Weights of a small transformer language model: 10 layers, biases.
MLP neurons of a small language model. Each row is named by its layer, matrix (up: input weights; down: output weights) and neuron, and shows model dimensions 256-319. Each number is 200 + 20 x the weight over its row's rms, rounded and kept within 0 to 999.
After each neuron's rows, "fires after" lists the tokens most often just before its 100 highest values on Wikipedia text that the model never trained on.

L3.up1123,218,188,206,209,184,215,201,182,208,209,213,173,264,196,232,181,172,199,193,234,178,240,226,214,221,216,211,190,195,232,188,194,186,226,193,210,195,194,183,190,229,205,233,175,202,191,236,182,199,212,225,214,207,215,176,173,181,208,207,220,203,235,191,204
L3.down1123,220,168,219,203,219,191,166,232,224,210,182,211,194,192,194,196,206,199,188,205,195,226,242,164,239,183,202,213,211,235,221,203,198,199,184,215,152,199,209,185,210,218,165,201,203,190,218,167,209,221,180,210,205,197,185,233,179,179,204,187,177,153,213,205
fires after: " |", ","

L4.up1277,177,194,185,211,224,171,187,219,208,213,216,210,166,227,243,189,182,215,209,195,205,192,164,231,153,213,205,209,205,225,212,181,190,190,208,166,188,226,207,206,196,190,177,189,201,213,186,194,217,210,210,188,197,159,222,178,197,209,230,184,260,219,200,181
L4.down1277,250,184,196,208,211,196,167,190,175,192,208,218,257,205,183,245,214,211,245,220,213,190,249,171,187,184,201,192,212,207,218,200,162,224,252,204,215,170,198,206,210,214,184,214,231,219,214,199,178,180,208,207,199,154,223,205,219,186,188,182,176,203,183,206
fires after: ",", "\n", "n", " (", " an"

L4.up640,204,183,210,179,240,184,219,209,219,190,206,183,247,184,233,203,187,202,202,214,159,153,176,201,189,204,167,208,198,226,163,171,226,196,214,238,193,175,219,151,176,186,205,208,204,228,209,202,197,192,224,217,184,198,190,219,202,226,221,201,209,205,196,203
L4.down640,223,218,178,220,160,217,231,217,195,178,218,192,226,229,202,238,216,212,215,208,210,203,184,224,228,222,231,213,226,178,183,192,209,218,215,173,195,201,168,179,208,205,215,186,185,183,231,225,205,199,175,232,204,193,189,196,204,184,180,196,200,199,210,204
fires after: ",", "\n", " and", ";", ":", "wh"

L4.up1691,201,196,213,203,210,187,249,174,213,198,192,169,185,189,188,228,205,185,196,195,169,191,171,200,243,200,177,199,210,234,181,188,206,184,231,197,198,191,213,189,210,193,240,188,222,213,200,193,184,159,219,186,204,200,205,215,228,199,206,188,202,224,212,229
L4.down1691,212,195,216,182,199,232,196,220,213,161,218,181,196,233,185,204,175,181,181,200,190,238,233,174,205,214,201,186,213,223,220,232,224,220,233,191,209,211,187,201,206,211,188,205,233,206,233,208,178,221,209,209,197,197,240,166,191,171,218,210,218,205,241,180
fires after: ",", " and", " the", ";", " not", " but"

L3.up1058,166,178,181,210,204,199,217,202,196,203,204,219,170,198,184,227,184,222,215,201,204,179,177,237,197,172,184,181,237,193,214,227,216,168,218,221,191,198,239,184,208,176,233,187,196,173,148,226,181,182,169,194,209,154,216,173,198,200,214,208,170,233,196,184
L3.down1058,228,197,194,239,174,177,196,176,246,184,220,185,194,213,245,187,177,197,152,209,178,217,215,187,164,211,129,163,196,201,208,210,209,191,212,198,202,212,166,175,186,179,231,168,206,204,197,182,176,199,170,183,216,163,228,218,200,198,199,198,200,213,198,180
fires after: " (", "–", " $", ",", " \"", "."

L3.up1612,211,187,215,205,203,214,183,198,214,212,199,210,218,177,226,201,158,193,198,197,175,232,238,245,225,216,209,216,194,221,227,190,181,212,171,199,185,224,181,162,209,191,206,233,193,199,209,198,201,199,251,215,207,209,200,194,181,188,191,197,213,208,205,202
L3.down1612,201,208,183,166,220,174,196,134,221,198,184,229,194,204,194,177,174,216,189,194,163,202,223,194,206,180,184,203,208,219,253,190,199,193,180,214,208,191,176,193,184,201,206,249,170,189,182,174,228,256,222,191,200,202,223,193,193,185,188,207,180,174,190,173
fires after: ",", "4"

L4.up996,204,188,192,199,211,182,159,186,208,217,194,202,233,176,232,190,189,187,238,212,198,194,171,188,187,164,185,195,195,194,191,177,166,188,207,229,204,198,186,232,217,172,236,223,169,181,218,175,200,205,191,181,205,198,157,176,186,199,200,186,162,215,189,195
L4.down996,228,188,231,188,215,164,154,202,191,238,189,175,236,201,240,209,161,202,247,177,215,198,246,177,190,175,220,192,197,218,205,212,180,248,210,187,195,191,203,193,208,209,188,209,182,189,182,176,198,211,193,183,223,213,226,200,211,196,189,228,204,197,225,254
fires after: " |", " (", "  "

L3.up700,184,192,189,197,191,182,162,215,204,211,209,169,204,221,212,191,195,181,201,177,207,171,206,177,185,202,179,211,203,158,232,190,173,193,233,173,223,200,220,187,225,169,212,204,195,191,197,207,185,194,198,215,200,183,197,180,222,207,195,203,175,217,187,167
L3.down700,206,165,177,174,218,173,192,217,204,207,194,185,189,231,226,188,219,192,229,185,236,167,235,178,142,222,209,193,190,199,164,179,178,202,210,199,232,160,236,178,166,212,154,217,202,218,224,163,199,192,184,195,192,193,215,171,202,195,186,189,233,214,193,210
fires after: " |", "|", " September", ",", " April"

L4.up1282,164,161,167,184,196,174,232,218,213,183,199,191,209,187,203,210,183,186,166,217,172,149,184,194,174,207,170,180,227,227,209,205,211,213,184,197,223,212,189,167,206,199,207,217,242,219,186,253,188,196,190,231,183,202,205,191,190,184,191,228,161,195,215,185
L4.down1282,200,178,223,194,184,206,206,183,184,221,200,177,168,192,231,223,196,181,217,202,153,193,185,177,228,199,187,215,214,221,210,174,172,194,227,183,172,160,212,218,183,234,161,206,189,192,201,153,192,191,216,158,203,211,187,215,190,205,210,176,219,170,200,199
fires after: "."

L3.up823,165,211,161,223,236,205,199,226,208,187,188,187,206,212,196,208,175,211,209,204,139,222,186,220,164,194,215,227,196,187,201,193,218,197,211,201,158,221,206,175,172,232,204,180,183,188,208,201,182,195,210,231,212,156,230,203,180,229,201,184,194,202,213,236
L3.down823,192,207,211,180,196,200,187,164,206,229,213,232,200,219,210,210,219,174,186,182,144,178,214,196,188,183,211,198,202,224,208,203,180,203,220,197,204,194,205,203,176,206,169,188,199,197,235,149,219,213,224,180,169,189,197,179,194,202,230,186,183,185,180,197
fires after: ".", "\n\n", " =", "\n", " (", " is"

L4.up1740,189,191,158,196,184,191,232,198,196,180,198,173,215,214,207,196,187,198,198,237,198,196,198,173,200,184,213,199,210,182,197,172,167,211,187,248,200,227,243,156,200,207,229,216,206,192,219,220,205,189,224,226,184,174,200,181,223,223,192,215,178,199,199,181
L4.down1740,205,198,213,199,199,196,189,178,197,176,236,188,179,196,176,201,151,173,197,192,192,214,208,198,169,203,194,218,206,214,216,185,197,179,174,206,218,208,185,243,178,206,203,199,212,208,214,223,216,219,196,186,190,202,209,197,172,223,186,173,203,178,194,217
fires after: "born", ",", " 15", " 18", " in", " ("

L3.up1231,186,214,207,199,208,191,212,197,202,192,183,184,224,208,209,212,185,204,215,221,171,209,194,228,213,200,218,178,211,254,207,196,204,216,187,222,173,204,203,180,210,190,202,185,216,193,171,204,192,198,193,222,205,202,176,208,181,185,184,190,195,229,184,203
L3.down1231,222,216,251,215,227,219,202,183,179,240,199,197,163,199,213,210,189,196,219,201,181,155,160,191,190,191,191,198,222,194,206,216,191,221,155,162,180,206,182,208,208,212,169,216,217,208,191,174,224,208,198,203,204,215,219,251,208,212,204,173,214,186,226,195
fires after: " 0", " 1", " 2", " 3"

L4.up394,179,263,205,232,211,189,187,182,198,199,205,210,209,196,209,202,206,159,212,230,175,200,197,208,210,233,247,194,182,204,233,199,185,213,177,197,212,213,220,178,190,201,184,195,245,190,164,241,219,208,211,253,225,187,212,204,195,213,208,222,223,226,227,175
L4.down394,245,192,250,188,194,202,196,202,210,214,221,196,181,212,188,197,185,208,210,222,225,219,212,177,207,188,211,195,204,230,256,206,225,231,192,198,211,218,183,197,190,204,189,219,164,189,229,179,190,222,216,191,208,220,220,182,191,221,218,207,189,206,206,210
fires after: " 1", " a", " 0", " an", " 2"

L4.up803,163,151,172,216,230,212,293,217,206,192,191,185,214,198,217,205,165,211,163,237,181,196,200,199,171,188,212,212,193,226,191,205,233,177,191,225,222,196,226,182,198,223,187,209,193,180,189,220,195,179,211,243,201,169,206,172,214,196,199,202,185,219,212,214
L4.down803,202,164,199,194,221,192,176,203,174,176,230,210,207,214,183,205,189,183,251,207,193,203,203,209,220,211,192,231,190,179,174,156,208,192,219,216,190,198,208,179,185,219,202,197,184,204,169,163,206,185,220,208,195,210,223,188,232,217,216,187,209,211,186,187
fires after: ".", " .", " help", " he"

L3.up834,249,188,178,208,244,199,171,163,191,243,197,192,253,205,203,178,207,191,211,194,198,203,206,216,227,212,217,185,218,179,204,188,150,231,200,204,222,215,195,197,198,204,188,157,196,196,205,219,180,211,189,207,213,244,177,184,180,166,233,197,211,226,182,218
L3.down834,208,180,204,208,181,191,162,181,172,195,203,198,192,221,202,203,206,187,185,191,223,215,223,212,208,222,209,220,205,186,156,199,214,171,182,204,170,239,229,163,153,180,174,185,173,188,236,198,210,175,220,231,212,212,209,194,183,179,170,196,212,227,208,192
fires after: " |", "|", " the", " Qualification", "loan"

L3.up522,217,173,174,194,211,203,192,193,230,221,214,191,212,143,210,193,212,199,216,206,203,199,189,209,163,168,206,192,178,188,157,204,186,236,225,224,203,201,230,202,185,189,152,172,169,201,192,201,193,219,212,218,212,185,179,197,180,204,230,177,221,210,181,226
L3.down522,271,187,192,232,224,203,184,214,214,208,181,210,188,188,203,210,242,196,233,227,190,198,208,220,190,194,185,171,206,190,183,213,187,217,160,176,170,187,217,176,194,241,195,174,190,206,186,216,203,205,213,222,233,230,206,229,254,233,204,193,204,195,191,213
fires after: " |"

L3.up1087,185,214,228,228,185,213,220,217,207,180,217,183,228,194,215,188,167,193,171,238,175,190,213,217,235,217,215,215,220,227,176,202,193,229,228,218,184,214,209,182,223,189,230,172,167,205,185,229,189,192,223,214,203,200,152,187,200,206,208,198,211,230,191,194
L3.down1087,184,208,203,201,200,184,194,174,203,187,171,210,200,182,209,213,203,188,157,204,182,168,208,208,213,188,222,180,194,243,216,248,212,216,193,198,202,174,192,196,191,198,189,177,221,205,205,178,216,178,190,194,214,206,187,240,201,198,215,180,189,178,223,224
fires after: " |"

L3.up1713,215,202,170,212,206,192,181,212,220,234,199,187,201,209,193,218,229,160,215,184,217,177,186,199,171,171,208,160,221,146,190,186,160,186,219,213,233,197,214,191,200,178,176,202,194,202,222,192,203,215,201,207,203,197,196,178,187,181,211,216,211,201,169,203
L3.down1713,211,207,212,181,201,152,164,203,213,240,167,181,178,174,204,199,224,192,228,221,266,159,210,204,208,189,172,181,195,207,208,196,183,190,153,215,204,195,221,168,171,201,164,229,144,199,178,228,191,194,214,202,238,180,197,210,213,215,218,213,207,217,173,216
fires after: " |"

L4.up779,214,193,191,199,202,203,167,185,214,217,206,199,217,177,236,178,174,192,214,219,168,198,199,186,207,233,202,208,196,225,174,199,180,204,215,230,204,207,205,170,253,198,228,191,203,215,211,209,198,209,218,214,180,195,168,191,150,180,212,197,204,231,196,178
L4.down779,219,182,176,190,206,199,169,204,181,209,164,222,199,207,204,198,153,221,183,187,208,208,254,209,208,172,203,207,195,243,201,205,175,206,197,183,183,183,217,179,211,238,153,183,184,197,213,184,234,209,200,168,219,204,189,207,244,175,232,181,169,170,213,201
fires after: ",", " |", "7", "3", "0", "1"

L3.up309,161,200,168,217,202,227,173,196,215,226,202,185,211,192,187,190,193,222,237,180,220,189,162,210,186,174,196,189,225,193,202,190,167,214,190,213,208,215,243,196,188,184,215,191,193,181,147,224,188,187,180,189,200,184,188,180,233,187,214,188,171,203,200,177
L3.down309,201,177,206,175,182,189,186,205,175,202,196,193,212,187,211,203,186,198,168,211,237,199,229,169,202,228,177,225,185,216,237,222,148,202,175,241,179,239,202,206,237,185,233,223,176,219,203,232,230,215,207,181,199,199,199,228,191,223,215,187,199,217,193,223
fires after: " (", "born", ",", " L", "18"

L3.up130,216,205,246,224,224,172,260,193,207,193,184,201,165,170,192,216,216,184,199,205,205,174,190,215,215,183,209,192,160,213,200,197,197,203,211,233,213,223,216,169,201,222,230,208,147,204,208,200,205,165,234,186,217,207,176,183,217,189,220,197,219,210,165,223
L3.down130,201,189,214,167,207,205,182,207,214,216,198,195,210,222,216,210,174,194,201,203,188,186,182,175,196,235,211,212,201,182,193,199,179,167,221,201,218,189,188,171,218,238,185,219,229,178,222,174,189,225,192,205,176,177,186,188,205,205,190,206,210,194,215,180
fires after: " and", " who", " but", ",", " which"